Part of a small language model's weights.
Size: width 192, 6 heads of 32 (3 for keys and values), MLP 768 SwiGLU, vocabulary 4096, 16M parameters.
Architecture: no biases in attention or MLP, untied embeddings.
Training: 231M tokens, 7056 steps.
MLP neurons of a small language model. Each row is named by its layer, matrix (gate and up: input weights) and neuron, and shows model dimensions 32-159. Each number is 128 + 24 x the weight over its row's rms, rounded and kept within 0 to 255. A neuron's up and down rows have the sign that makes its largest values positive.
After each neuron's rows, "fires in" lists the words (lower case) most often at its 100 highest values on Wikipedia text that the model never trained on.

L3.gate74 [110 135  79  87 116 112 164  61 143 131 110 141 111 103 144 127  98 148 153 121 155  82 143 164 137 137 172 116 152 117 119  93 152 125 143  95 105 101 129  61 114 133  88 125 154 103 108 115 151 126 164 141 162 116 139 118 120 145 149  79 120 133  94 105 144 148 148 118 101 134 112 119 145 149 105 129 146 162 138 134  83  96 128 135 147 128 103 119 126 119  90 137 102 122 156 153 123 158 110 125 143 134 121 196 158 158 137 112 121  65 137  82 148 143 123 133 141 118 157 146 147 147 130 120 103 134 114 126]
L3.up74 [103 149  68  85 112 117 163  53 132 123 107 131 123 124 113 110 107 132 142 115 153  85 153 142 146 145 172 124 157 118 147  91 144 128 149  93 107 125 122  71  93 150  97 125 181  93 118 129 158 108 170 143 171 129 155 104 118 157 146  93 114 122  81 123 142 163 142 133 109 149 100 109 145 116 103 143 152 179 130 135 109  82 138 117 129 137 100 131 132 162 106 144 101 118 131 156 123 152 108 139 150 139 121 162 153 153 133  99 126  76 131 101 151 147 126 127 142 108 165 149 128 136 146 137  99 140 109 126]
fires in: "an", "a"

L2.gate649 [118 103 118  89 128 127 123  80 122 126 111 114  71 154 146 128 124 127 132  85 135  96 133 151 157 133 113  93 158 102 151 121 118 125 137  67 128 108 145 114 116 105  96 117 150 116 114 148 146 121 134 158 158 113 164 120 110 164 155 161 113 146 117 162 143 156  99 140 101 105  87 145 140  97 111 142 153 109 136 118 147 143 108 170 119 144 132 101 169 108 133 123 140 131 163 149 134 147  82 154 119 124  89 162 147 118 129 124 106 125  93 106 105 120 160 138 156 117 155 115 100 126 117  88  92 164 106 126]
L2.up649 [103 150 130 139 162 113 137  97 167 122 119 123 124 125 129 123 106 138 136 123 145 100 138 158 137  99 113 104 152  82 142 126 116 151 141 100 123  79 116 102 120 157 124 118 122 106 100 137 140 126 105 158 136  99 135 113 130 109 129 101 154 153  99  94 134 112 142 159  98  98 111 144 145  99 114 137 198 162 148 104 117 138 163 196 143 146 106 116 140 114 128 104 166 131 163 128 111 123  80 134  94 110  87 165 134 125 123 119 106 107 100  99 191 130 105  94 155 104 139 145  93 112 143 116  71 152 131 167]
fires in: "an", "a"

L3.gate137 [132 109 135 118 126 107 142  89 115 115 126 153  49 147 123 153 108 171 152 123  45 147 131 126 119  95 110 127 115 162 100 127 163 175 140 157 118 136 129 129 119 139 125 111 124  95 114 115  98 148 107 119 122  98 113 177 129 138 167 139  74 127 142 101 173  92 132 159 107 134 128 142 133 169 128 145 136 102 137 147 132 145 135 159 127 124 169 148 143 120  91 166 117 145 144 129 103 173 137 129 156 108 150 135 157 136 123 106 127 130 158 129  85 141 114 109 122 139 108 127 120 138 162 130 139 114  70  74]
L3.up137 [143 122 145 109 107  98 121 150 114 126 155 135  77 130 136 129 117 161 147 133  81 137 121 153 117 119 142 123 132 159 122 118 170 114 152 147 113 106 160 166 119 127 158  94 139  96 123 126  85 123 120  91 138 114 126 156 127 142 148 136 101 114 133 134 142 121 135 144  61 137 110 117 150 190 122 132 145 120 149 137 141 119 142 147 122 130 167 133  98 122  95 185 125 100 132 115 123 139 153 137 153 125 123 128 123 155  80 135 139 126 148 107  63 169  86  95 108 117 116 129 115 116 141 131 142 101  96  76]
fires in: "gold", "silver", "wales", "bronze", "australia", "labour"

L2.gate254 [172 123 173 146 150 149 141 152 133 128 117 143 151 133 130 149 148 179  86 180 121 136 127 133 176 127 113 170  83  89 117 134  91 138 110 121 128  83 160  93 133 153 133 135  92 125 112 144 134 141 111 136 134 131 114 144  76 128 158 109 142 123 112 152 151 103 111 116 152  53 121  98 107 121 136 107 107 141 137 135  60 120 123 112 108 105 144 129 139 154  86 111  98 134 152 119 140 124 146 137 106 171 100 119 162 126 185 124 158 120 152 148 118 175 146 135 114 142 140 114 129 161 124 128 109 122 126 135]
L2.up254 [126 148  93 144 151 105 120 122 133 118 144 117 120 119 164 134 144 151  85 148 116 133 170 159 129 160  88 185 108 103 112 145 127 109 161 111 152 153 134 109 150 142 136 139 112 134 137 123 130 125 159 112  90 131 120  99 117 108 142 106 143  99 119 146 146  69 150 137  84 104 148 136 156  71 140 112 143 119 156 171  91 134 122 143 102 136 132 155 107 144  92 133 118 167 145 172 148 124 146 157 119 131  86  82 147 144 146 138 151 180 137 164 117 169 119 125  85 102 121 118 181 137 116 140 167 119 139 146]
fires in: "while", "along", "among", "across", "austria", "alongside"

L7.gate611 [106 117 103 120 166 107 105 109 131  84 126 121 151 159 119  98 157 136  69 119 141 118 109 154 138 133 131 121 109 142 146 147 121 139 118  79 107  98 118 113 137 150 118 109  90  99  97 181 146 105 133 147 123  62 114  96  84 158 134 116 173 134 121 135 117 158 113 131 124  88 118  84 113 127 115 106 120 134 118 134 144 102 108  99 116 111 107 105 138 145 104 111 129 144 132  52 158 126 167  92 115 104 140 117 121 136  95 159 110 124 141 139 127 173 113  98 167 105 122  79 144 160 113 136 132 140 119 156]
L7.up611 [107 127 137 112 133  88  85 108 124 120 115 135 103 137  89 123 163 116 114  91 154  92 117 161 137 118  99 151 133 156 128 154 133 154 152  88 126 112 110  96 138 145 121 118 115  93 123 172 145 148 135 141 129 115 139 101 121 185 132 120 123 154  89 115 112 175  97 138 149  85 110  99 101 138 130 120 106 151 124 115 143  91 121 147 139 109 103  80 101 148 108 115 155 133 137  76 134 206 158 133 115 146 136 112 122 170  83 174 143 101  72 147 150 116 119 149 168 109 132 101 124 156  99 107 107 132 156 124]
fires in: "be", "not", "is"

L2.gate455 [103 133  72 130 109 153 124 111 153 159 120 107 137 120 125 103 127 112  91 121 125 127 122 124 113 127  94 104 109  97  94 125 128  92 162 126 134 160 121 126 133 113 130 136 152 142 130 161 137 140 129 105 102  56 101 156 112 187 128 141 145  69 155 107  86 103 130 140 103  60 122  97 135 163 140 151 106 105 154 140 131 120 116 113 122 146 159 112 138  56  75 113 129 159 149 129 141 134 129 153 133 141 133 111  93 121 114 177 138 140 101 107 128 115  61  98 131  99 133 137 109 128 116 105 126 111 143  83]
L2.up455 [124 109  76  90 141 162 135 119 137 129 122 133 107  98 173 142 150 135 115  88 160 111 113 135 118 124 164  68 132 134 123  95 130 119 153  95 132 159 105 131 126 139 115 121 135 159 128 100  93 105 147 100 136  88 113 133 106 141 117 121 163  62 143 152  87 122 156 119 111  74 100 163 123 136 174 142 102 115 105 124 143  84 110  86 133 161 125 113 142  78 117  92 132 158 154 103 118 114 150 168 154 125 112 149 120 125 116 161 123 136  73 113 121 121 141 160 125 129 164 136 107 147 135 135 137 100 161 121]
fires in: "40", "42", "41", "43", "44", "33"

L3.gate24 [ 94 126  88 127  91 145 160 124 174 136 127  91 123 108 110 149 104 113 120  94 141 107 131 139 145 112 103 108 133  87 124 139 116 109 188 150 147 117 114  85 142 157 160 123 164 122  81  93 105 112 102 129 107  97 127 112 148 131 103 109 119  84 175 102 129 129 142 134  78 110  86 142 141 143 121 138 112 104  99 124 161  95 151 131 119 127 126  97 149 145 137 103 133 172 110 138 161  95 137 137 129 106  89 137 117 144 110 144 137 148 133 110  94 120 132 121 114 119 149 125 117 109 116  91 140 100 144 130]
L3.up24 [ 85 107  72 118 104 124 148 121 176 121 109 117 128  98 104 153 124 131 102  68 180  98 126 129 132 126  93 126 142 132 146 125 121  83 134 147 134 137 135  91 120 155 146 118 173 149 104 119  84 106 180 101  78 108 137  96 141 127 114 102 123 101 148 135  88 150 122 132 123 104 122 143 121 139 177 129 115 113 125 124 108 102 113 131 103 128 117 127 147 150 120 117 134 151 152 158 134 133 140 151 139 138 127 115 142 138 102 174 142 160 116 116 116 123  97 151 102 112 115 148 148 144 148 114 112 112 151 116]
fires in: "31", "51", "53", "41", "52", "42"

L3.gate700 [125 116 122 117 156 155  99  83 104 140 108 122  95 159 178 133 150 132 140 129 169 161 132 104 114 109 149 127 113 112 152  79 145 137 182 182 114  99  93 102 147  93 133 124 143 125 135 138 133 111 131 132  88 138 121 150 124 166 108 144 121 110 135 167 127 133 142  89 142 128 109 119  77  86 100  78 165 129 122 137 168 173 150 143 138 122 115 134 154 145 101 133 117 177 148 130  92  99 133  85 135 143 147  50 127 123 150  99 123 118 135 152 168 120 123 160 117 138 131  98 125 159 111 121 114 154 121  92]
L3.up700 [130 118 156 144 175 124 132 126 121  99 120 123 133 127 167 131 146 133 123 128  92 146 108 118 106 146 137 152 136 133 156  89 159 142 186 169 128  57 159 121 130  96 128 134 149 150 135 134 115 119 166  89  91 201 125 155  96 108 115 125 116 115 154 137 165 119 126 101 123 150 119 132  98 110  94  99 124 169 119 134 101 128 146 144 108 159 125 116 120 165 118 154 130 120 147 104 116  86 122 119 128 128 147  87 136  92 161 122 116 136 144 135 187 129 125 113 129 101 106 123  99 134  99 105 151 140 140 116]
fires in: "house", "building", "ft", "race", "structure"

L3.gate750 [146 148 124 148 120 119 124 115 111 132 143 136 123 112 122 121 147 165 132  94 156 101 146 108 115 100 106 129 144 123 125 115 109 152 102 117 143 156 143  70 119 154 104 143 166 133 140 135 120 194 156 118 140 140 136 151 142 164 138  96 158 110 101 101 135 136 113 134 166  97 145 118  79  89 116  69 137 184 149 133 141  75 100  87 120  97  78  99  96 144 129 123 120 138 114  73 129 132 118 130 115 157 125 118 134 138 116 106 196 124 125 109 108 133 126 156 137 164 165 115 151  52 103 121 147 119  89 135]
L3.up750 [104 158 182 120 126 133 101 141 106 155 150 136 111 134  89 120 110 130 120 124 166 158 134  98 145  67 143 115 144 105 119 100  98 146  98 110 158 145 152 111 147 156 120 139 160 138 165 118  94 171 140 119 188 147 122 134 119 129 125 115 120 141  96 132 108  96  97 101 156 126 106 156  95  94 118 118 172 132  99 159 176  87 115 115 149 114 126  93 132 113 123 104 166 138 183  98 110 114 128 112  88 157 142 117  93  95 116 128 183 140 128  75 135 104 101 129 121 146 140 129 121  82 123 116 146 113  68 134]
fires in: "international", "federal", "market", "financial", "district"

L3.gate736 [124 114 100 129 114 119 134 126 101 135  84 143 128 137 131 115  95  94 113 140 148 141 143 131 147 129 134  73 116 155 127 154 167 134 115 145 126 101  89 151 114 142 130 166  67 163 124 145 100 126 132 102 141 132 111 162 126 166 164 119  75 126 152 120 161 170 139 121 139 100 123 101 108 150 143 132 132 145 107 111 120 131  90 132 175 152 108 103 192 120 106 102 109  97 151 122 142 123 149 153 134 107 139 159 133 161 127  85 119 108  91 134 125  70 135 125 135  84  94 109  97 120 134 110 127 106 165  92]
L3.up736 [130 118  99 170 122 138 118 122 122 158 115 113 127 124 163 125 117 137 123 144 108 111 140 149 155 145 123  63 119 124 131 117 143 132 120 158 148 130  55 125 128 165  80 127  85 155 112 131 102 138 155 142 171 144 126 143  95 166 163 117  73 129  92 139 195 147 108 161 123  85 111  93  99  97 141 133 108 161 109 144 105 119 132 183 137 124 137 121 137 168 158  74 127 127 136  92 110  99 135 128 125 103 162 141 155 139 160 137 152 115  79 173 130  81 138 143  86 117 138 106 135 110 110 157 105 152 138 109]
fires in: "hold", "make", "making", "listed", "list", "record"

L10.gate126 [119 134 138 128 162 148 117  92 119 121 119 143 126 175 119 136  95 131 125 114 124 145 129 133 119 148 157 126 106 188 144 137 169 130 111 167 127 135 155  93 120 128 139 123 137 135 129 179 127 117 127 134 128 128 143 116 104  92 103 162 162  68 110 128 140 139 138 145  77 144 107 119 134 159 133 163 135 112 106 214  76 167  82 137  85 109 146 139 118 148 151 105 134 114 159 138  93 117  80 131  84 120 132  91 145 152 131 154 122 131  91 127 105 161 159 131 142 141 126 130 124 134 123 129 139 113 136 127]
L10.up126 [151 126 104 144 189 164 152  98 134  94 125 137 146 140 127 125 134 120 148 102 121 134 124 109 136 165 130 118 139 160 130 130 170 122 106 158 108 140 106 101 155 148 145 105 123 178 131 150 159 154 132 171 135  96 165 131 113 126 100 150 135  90  88 127 130 165 148 127 133 122  95  88 125 179 126 162  93 128 112 149  74 156 101 118  79 131 128 105 181 170 169 126 150 124 135 104 109 142 105 169 102 125  97 169 122 120 149 135 140 101 124 110 134 138 138 129 155 154 137 101 168 120 114 143 162 117 118  98]
fires in: "medicine", "medical", "medal", "media", "thirty", "medium"

L8.gate400 [186 101 146 134 100 172 173  97 130  99  99 111 103 198 123 141 114 109 146 141 164 117 114 150  97 158 171 138 108 117 125 117 137 188 146 137 192 152  70 115 133 123 111 134 141 157 119 112 148 109 146 127 134 103 121 109 126 123  78 127 122 156 122 127 138 144 166 149 141 134 110 153  94 152 127 148 122  93 145 128  92 125 138  78 171  89 148 161 142 131 116  99 148  98 139 112 135 151 172 144 119 137 150 113 115 123 111 123 127 148 126 130 137 118 148 174 119 124 109 142 113 126 128 155 128 139 140  84]
L8.up400 [144 124 124 133  78 137 126 120 134 136 120 112 121 143 182 126 121 100 118 124 134 124 131 146 128 186 165 129  97 146 122 106 123 124 144 164 137 109  86 115  91 153  99 148 107 125 121 144 108 119 116 158 127 115  90 119 134 144 147 123 106 122 126 116  76 131 139 164 132 158 111  63  99 121  99 112 147  70 181 181 107 108  86 170 132  95 151 137 149 133 152 117 140 104 124 111 100  85 162 112  88 107 116 119 106  98 130 127 119 163 119 194 107 169  97 118 118 136 160 118 122 117 118 132 145 133 115 117]
fires in: "established", "produced", "won", "made", "war", "warwick"

L3.gate358 [124 105  99 147 106 155 158 136 107 122 131  99 129  91 132 141 160 132 154 147 144 131 183 129 181 136 104 194 139 121 118 121 131 133 123 113  95 115  94 139 105 141 104  94 127 134 146 100 131 127 140 104 171 138 113 125  86 121 128  90 144 122  62 136 159 125 185 107 108 113 118 104 120 139 156 154  96 125 127 134 114 112 113  94 119 143 114 127 117 136 125 118 128 136 115  91 132 101 113 115 105 168 118 106  99 139 200  89 143  73 117 108 156 122  96 126 142 127 111  81  98 167 142 140 124 138 129 127]
L3.up358 [121 124 112 175 113 118 167 151 124 143 163 149 140 107 147 149 154 136 137 154 145 125 161 140 173 145 111 180 148 113 144 135 146 140 129 136  96 133  89 137 127 162  96 100 137 144 121 108 159 103 102 116 168 131 137 126 113 132 113 110 149 115  87 145 157 111 186 103 120  97 132  99  99 138 153 165  90 110 114 163  83 139 102  95  97 135  90 122 125 141 146 122 134 145 122 102 142 107 132 117 105 137  98 109 118 153 191 111 138 100  97 126 153 129 101 132 130 131  96  88 128 140 124 150 116 130 113 106]
fires in: "on", "along", "off", "across", "offers", "alongside"

L2.gate726 [135 105 138 107 123 141  98 104 105 116 115 139 124 126  88 160  98 131 114 112 121  99 116 109 151  96 108 129 125 143 108 133  86 124 132 136 116 120 141 106 128 152 120 164 107 128 121 109  94  94 149 160  98 108 107 146 112 112 113  87 152 122 106 118 169  96 116 121  87 175 175 115 146 129 124  78 135 104 156 127 122  88 155 106 136 100 122 145 129 107 102 163 105  78 153 144 167 170 126 102 110 149 192 108 145 134 100 113  93 140 124 146  94 139  96 109 136  96 158  88 128 115 122 149 142  87  90 101]
L2.up726 [117 102 149  95 128 127  77 126 107 120 139 147 135 131  97 171 106 124 141 105 107  98 133 103 163 113 130 135 134 156 102 122  94 123 116 129 112 125 160 108 132 174 122 154 119 128 123 125  82  94 144 148  95 113 110 136 110  95 116  80 125 109 102 128 178 104 120 125 101 165 175 106 147 123 119  79 123 103 174 131 127  80 166 109 131 115 121 131 139 116 102 161 112  68 139 146 140 146 119 112 104 136 172  90 129 128  92 104  95 150 113 137 102 132 104 106 135  90 159  77 109 119 134 153 142 107 104  93]
fires in: "australia", "sweden", "wales", "peter", "scottish", "scott"

L2.gate360 [106 145 161 131 130 107 134 129  89 120 188 159 112 118 141 114 163 130 158 138 156  93 153 131 128 122 131  90 147  91 123  88 126 153 145  90 140 124 155 135 140 131 100 115 188 161 120 125 114 151 160 122 120 122 142 101  87 168  73 129  78 119 170 121 110 142 134 100  94 117 166 128 113 121 107 102 107 113 125 160 121 128 128 153 125  87  90 145 142  98 143 153 145 111 136 143 146 124 142  95  98 104 135 109 143 123 116 131 139  85 137 124 109 128 123 162 156 188 120 153 122  99 140 141 149 139 105 126]
L2.up360 [111 151 163 112 113 109  83 126  96 123 196 127 132 128 142 124 143 134 145 117 147 104 154 112 105 126 102 102 136  93 145  96 115 152 155 120 140 124 153 164 155 128 121 113 159 145 111 118 107 146 182 131 151 110 134 110  76 163  77 119  91 129 163 111 122 138 137 124 107 135 128 122 127 104 103  98 110 134 114 145 109 131 139 125  79 113  76 149 146 110 113 129 156 107 139 116 155 117 162 130 112 105 136  91 147 142  96 135 146 103 163 128 129 146 138 178 143 176 135 135 113 107 116 150 165 122 111 123]
fires in: "local", "international", "general", "national", "federal"

L3.gate762 [ 95 111 124 103 165 111 122 146 120 109 164  88 109 100 107 127 115 168 106 185 151 107 125 117  63 129 130 112 159 128 103 151 101 130 150 126 135 126 123 131 120  80 137  99 137 116 117 169 131 132 133 134 102 147 112 129  83 123 115 147 145 139 141 142 126  74 171 124 108 120 107 121 125 114  72 127 124 120 126 193 116 126 140  93 176 162 132  64 114 118  90 110 133 129 126 123 148 107 125  83 168 136 124 118 139 115 123 121 154 131 120 114 154 113 135 107  93 144 112 147 107 127 177 119 123 120 107 137]
L3.up762 [112  81 150 125 155 100 127 144 129 130 127  99 138 111 118 134  66 174  87 178 151  97 137 164  66 142 144  89 131 113 147 147 124 141 155 118 120 129 139 105 116  95 165 105 119 107  99 131 119 143 123 126 129 131 121 115  84 134 135 125 164 112 123 127 139  76 166  87 113 130  86 120 125 120  67 127 104 114 128 181 115 110 131  90 144 186 104  74 114 105  97 115 134 115  97 134 121 103 147 117 151 133 101 120 106  90  97  96 135 117 117 111 159 118 150 139 135 182 133 148 133 131 158 145 129 128 121 138]
fires in: "they", "it", "she", "them"

L3.gate464 [142  75 150 129 143 160 104  88 133 110 148 148  85 133 125 121 124 114 140 167 160 141 116 146  92  98 142 164 124 130 114 173 167 138  87 176 129 108 146  70 107 175  99 134  87  92  91 102 111  84 127 152 127 120 121  88 127 137  97 159 158 100 142 113 112 150 129 162 120 140 118 101 161 137 149 180 125 129 161 110 125 142  83 133 117 105 148 154 107 144 148 125 118 130 160 138 160 110 121 137 104 125 179 193 184 130  99 130 160 132 107 104 139 121 143  89 131 178 120 153  98 114 128  97 126 127 108 136]
L3.up464 [156 136 130 128 108 171 178 107 135 143 127 135 139 127  83 137 112 161 127 119 111 145 119 102 105 120  76 126 160 143 148 149 131 167 116 131 133 139 138  95 152 128 148 141 133 155 136 131 105 121 145 144  87 143 182 137 105 128 132 129 160  98  71 136 119 167 121 103 156 112 123 130 127 116 140 131  89 140 108  83 176 140 111 153  98  87  94 118 144 160 141  97 110 154 158 133 151 168  87 183 140 123 139 139 125 107 140 121 162 132 115 174 148 101 116 128 135 131 156 126  97 141 136 136  91 133  94  88]
fires in: "medical", "medicine", "media", "medal", "academic", "medium"

L2.gate341 [150  89 103 153 161 149 109  91 152 112 119 133 172 133 139 143 156 106  72 117 150  72  80 146  88 141 109 108  58 135 151 115 104 149  91  69 173  93 103 101 158 124 108 106  96 146 161 161 153 148 153 124  94 123 105  78 122 139 132 112 124 154 134 104 107 121 129 159 146 100 141  89 135  99 161 103 100 124 134 164 141  99 124 101  93 121 148 126 129 120  97 134 147 121 140 136 115 125 160 125 135 113 108 126 112 108 158 132 142 146 119 144 117 151 117 114 126 108  97 149 100 140 128 119 119 118 133 155]
L2.up341 [153 112 114 130 120 133 118  89 147 123 141 130 156 144 170 157 122 100 100 105 116  97 122 157 106 140 132 127  66 128 146 104 104 114 119  70 136 119 136 126 119  91  88 105 100 116 129 156 158 132 149 132 105 129 154 114  95 170 122  89 137 139 126  86 100 115  97 161 147  86 135 142 142  72 158 142 114 145 129 167 136 129 131 134 139 134  90 134 100 123 104  91 141 108 190 125 135 138 146 141 178 156 134 139 126 146 126 141 157 155 122 158 115 148 138 107 180  90 107 176 138 135 124 141 142 132 113 159]
fires in: "be", "been", "were"

L7.gate238 [139 120 130 111 186 111 158  92 144 120 116 109 146 134 104 152 109 171 110  86 176 104 134 145 134  87  96 141 134 161 182  91 118 124 134 132 150 175 132 106 109 107 102 112 108 110 120 164 135 119 195 120 163 140 128 130 145 125 151 147 143 140  96 150 115 129 145 137 166 140 116 119 111 165  97 143 154 133 168 112 132 126 111 108  74 146 139 118 126 116 158 107 110 120 141 136 196 106 138 116 139  94  92 153 147 148 125 133  97 154 168 121 137 131 130 125 124 119 135 128 118  92 139 120  99  91 143 113]
L7.up238 [147 145  75 151  92 100 131 114 146 146 124 131 106 104 168  73 129 145 101 138 109 114 136  98 136 139 125 151 153 120 151 155 137 129 136 138  87 136 132 132 153 158 117 137 137 131 136  74 168 128 130 149 108 150 151 155 142 146  95 113 130  96 147  96 144 151  83 137 106 162 141 135 124 107 126 111 101 143 143 137 169 165 138 120 168 110 102 111 141 126 103  91 157 168 168 108 149  97 117 143 127 141 151 140 143 158 139 112 126 121 137  95 156 157 117 155 138 142 123 121 100 174 108 146  70 135 115 169]
fires in: "a", "an", "born", "died", "papacy"

L3.gate265 [172 114  91  86 145 149 170 122 109 128 139 157 125 125 133 150  80 134 128 135 160 126 160 125 143 114 124 130 125 107 160 127  87 159 155  99 115 132 111 122  73 165 123 133 114 126 151 128 138 131 152 143 131  99 104  56 121 115 108 130 130 120 112 140 149 138 155 130 110 117 147 158 123 154 128 143 170 168 148 160 125 156 153 129 114 130 166 135 105  94 152 131 153  87 117 165 125 129 106 121 140 133 145 106 151 100 168 117 139 122 118 130 167 133 158 168 108 111 145 128 148 169 104 104  82 153 129 132]
L3.up265 [163 102  86 131 162 127 136 158 160 157 113 133 112 124 147 135 128 149 163 115 146  56 146 195 115 124 151  66 132 154 124 103  75 199 143 110  99 124 111 130 112 125 155 133 125 109 148  85 148 126 147 154 141  91 136 124 150  85 116 110 111  93 118  86 108 131 110  99 102 121 122 141 153 116 146 164 123 116 137 118 162 144 149 130 117 128 109 100 153  93 120  99 111 116 145 150 152 152 118 106 136 104 168 151 152 124 147 166 166 123 132 126 139 135 159 153 168 147 138 178 137 105 154  87 100 145 121 174]
fires in: "a", "an"

L8.gate33 [129 137 103 129 118 131 121 104 122 170 144 106 153 126 127 130 116 149  69 149 144 151 130 151 106 129 130 153 143 160 118 108 119 115 119 118 118 101  97 128 154 118 119 115 120 117 118 151 146 139 112 161 107 141 178  74 110 112 105 121 138 159 138 136 125 110 107 136 179 157  87 141 111 172  85 126 143 141 134 136 151  92 127 119 151 155 116 107 122 126 142 130 105 106 127 162 101 158 151 100 145 112 109 105 114 145  83 134 186 116 130 147 151  95 144 146 107 132 125 137 143 111 147 111 106 174 141 107]
L8.up33 [124 130 124 168  96 175 108 166 195 157 102 103 117 170 168 157 111 186  91 150 116 128 123 118 101 126  94 104  83 159  97 151 143  77 127 126 142 133  73 127 167 133 117 120 103 117 157 133 126 141 136 147 106 100 130  98 115 123 131 148 107 119 127 114  74 123 145 162 129 110 107 122 132 114  87 130 122 127 146 182 131  99  88 104 132 159 117 127 121 122 152 128 100 103 158 131 113 153 137  94 140 119 104  88 110 133  94 168 162 134 128 147 170 117 131 128 120 148 127 123 151 137 115 150 151 152 150 124]
fires in: "not", "still", "never", "usually", "now", "may"

L3.gate29 [143 136 146 136 124 128 105 106 126 168 119 155 158 157 112 114 101 148 193 110 104 144 161 132 174 138 137 146 132 107 139 110 127 130 124  87 154 120  78  98  99 105  88 140 124 146 140 137 127 107 135 146 138 123 102 105 116 124  89  91 142 121  94 138 142 157 140 164 150 130 133 123 104 118 146 130 109 105 123 108  69 119 100 108 119  95 129 132 157 134  70 120 169 143 178 104 120 134 128 147 106 116 114 128 162 116 149 142  92 123 148 149 140 138  96 127 109 137 133 118  76 147  95 158 112 126 140 110]
L3.up29 [114 142 134 147 107 105 113  95 138 146 135 132 171 114 112  89 119 149 169 147 117 124 153 156 175 156 130 159 139 123 147 110 123 122 105  93 146 112 103  67 129 102  88 139 127 121 133 105 119  99 153 123 159 102  92 146 120 126 112 100 140 133 132 128 154 150 163 127 138 181 136 115 107 111 156 135 110 124 128 101  99 105 113 129 141  80  93 135 152 105  46 119 116 128 174 131 141 106 125 143  92 138 137 153 121 104 149 166 114 108 138 165 101 101  97 131 139 127 151 115  72 168  94 188 105 153 113 124]
fires in: "made", "led", "received", "sent", "won", "lost"

L3.gate668 [156 138 145 138 179 146 169 130 133 107 165 115 118 136 100 152 114 116 130 113 146 130 127 141 127 140 143 131  73  89 128 107 102 149 153 116 124 103  97  91 113 116 114 117 116 149 132 143 128 111 130 127 103 159 134 115 133 129 126 146 142 137 148 200 131 127 156 115 159 116  88 125  93  54  95 114 118 141 120 126 132 146  95 120 142  86 156 122  93 101 152  78 149 119 149 123 129 121 126 128 110 122 160 134 154 149 118  67 151 183 150 171 181 153 123 167 130 139 151 166 141 175 117  93 122 158 173 155]
L3.up668 [156 132 139 149 129 153 114 150 177 114 148 138 159 127 134 153 115 107 101  94 168 135  74 138 126 176 162 125 107 111 104 106 120 156 108 142 120  74 112  73 147 122 154 133  91 124 102 133 128 100 131 121 114 122  93  65 144 137 102 119 145 139 156 145 128 152 123 126 129 160 100 156 127 120 114  81 103 107 126 153 135 121 106 160 131 137 120 111 144  94 143 113 128 106 138 135 124 122 103 122 115 155 176 140 132 146  91  89 135 162 161 169 134 181 139 159 109 134 148 117 109 178 100 104 146 143 173 145]
fires in: "house", "program", "building", "book", "design"

L2.gate711 [162 133 121 166 134  95  80 133 136 141 157 165 127 151 112 141 136 130  82 111 123  98 106 132  88 138 102 135  78 151  93 114 169 163  78 116  93  91 118 146 189 135 119 107 120 147 125 180 158 123 121 144  70 115 136 112 105 150 133  88  95 174 144 132  94 151 138 145 140 154 108 145 167 110 120  93  85 135 145 147 157 112  72 152 144 117 105 131 123 123 149 119 141 118 129 143 125 117 128 146 147 124 101 114  73 140 124 141 171 130 130 140 157 143 118 140 117 143 110 150 126 135  76  97 146 138 124 152]
L2.up711 [165 159 117 151 134 117 105 128 120 137 151 168 121 143  97 128 127 125  86 116 118 107 122 125  80 141  79 141 105 168 104 102 160 157  95 103  90 123 132 146 200 120 109 122 129 136 118 178 156 115 130 123 101 102 142 133  97 148 136  95  99 179 143 151 108 157 149 126 140 142  97 113 156 113 125 113  75 126 137 137 150 110  43 141 148 125 102 140 118 127 135 110 144 109 135 148 134 149 125 155 133 146 105 108  68 135 125 129 176 139 116 147 167 132  99 134  93 142 117 159 121 145  92  93 139 141 125 152]
fires in: "be", "been", "also", "not", "often", "never"

L2.gate224 [111 132  94 114 151 115 148 121 123 152 168 114 104 156 127 123 142 153 114 146 118  68 179 139 102 150  83 106 150 129 158 166 129 163 156 117  96 115  85 106 153  97 121 107 157  66  98 135  85 108 152 157 109 132 110 135 111 114 133 119  97 131 131 100 129 110 169 117 101  97  99 117 104 119 108 136 112 111 154 111 140 124 116 106 150 172 113 110 141  89 130 142 175 113 136 153 126 144 115 122 165 149 136 129 135 145 126 119  95 132 100 152 157  98 110 111 141 158 119 127 144 114 116 119 142 137 155 148]
L2.up224 [ 94 128  86 149 161  87 156 117  97 117 184 125 115 135 115 109 114 200 124 149 145  97 182 114 111 150 114 101 136 132 150 152 116 150 152 128  89 126 105 117 153  95 135  73 104  72  93 104 104 106 120 163 153 130  98 125 116 134 146  93 130 148 116 112 161 112 151 114 110 109 110 138 117 124  73  82  98 116 132 114 131 156 106 109 136 153  96 123 125 103 116 120 137  92 121 132 125 152 106 117 156 146 110  99 117 144 118  99  75 133 116 154 143  71 129 137 125 172 124 131 142 108 112 147 127 135 131 146]
fires in: "she", "he", "it"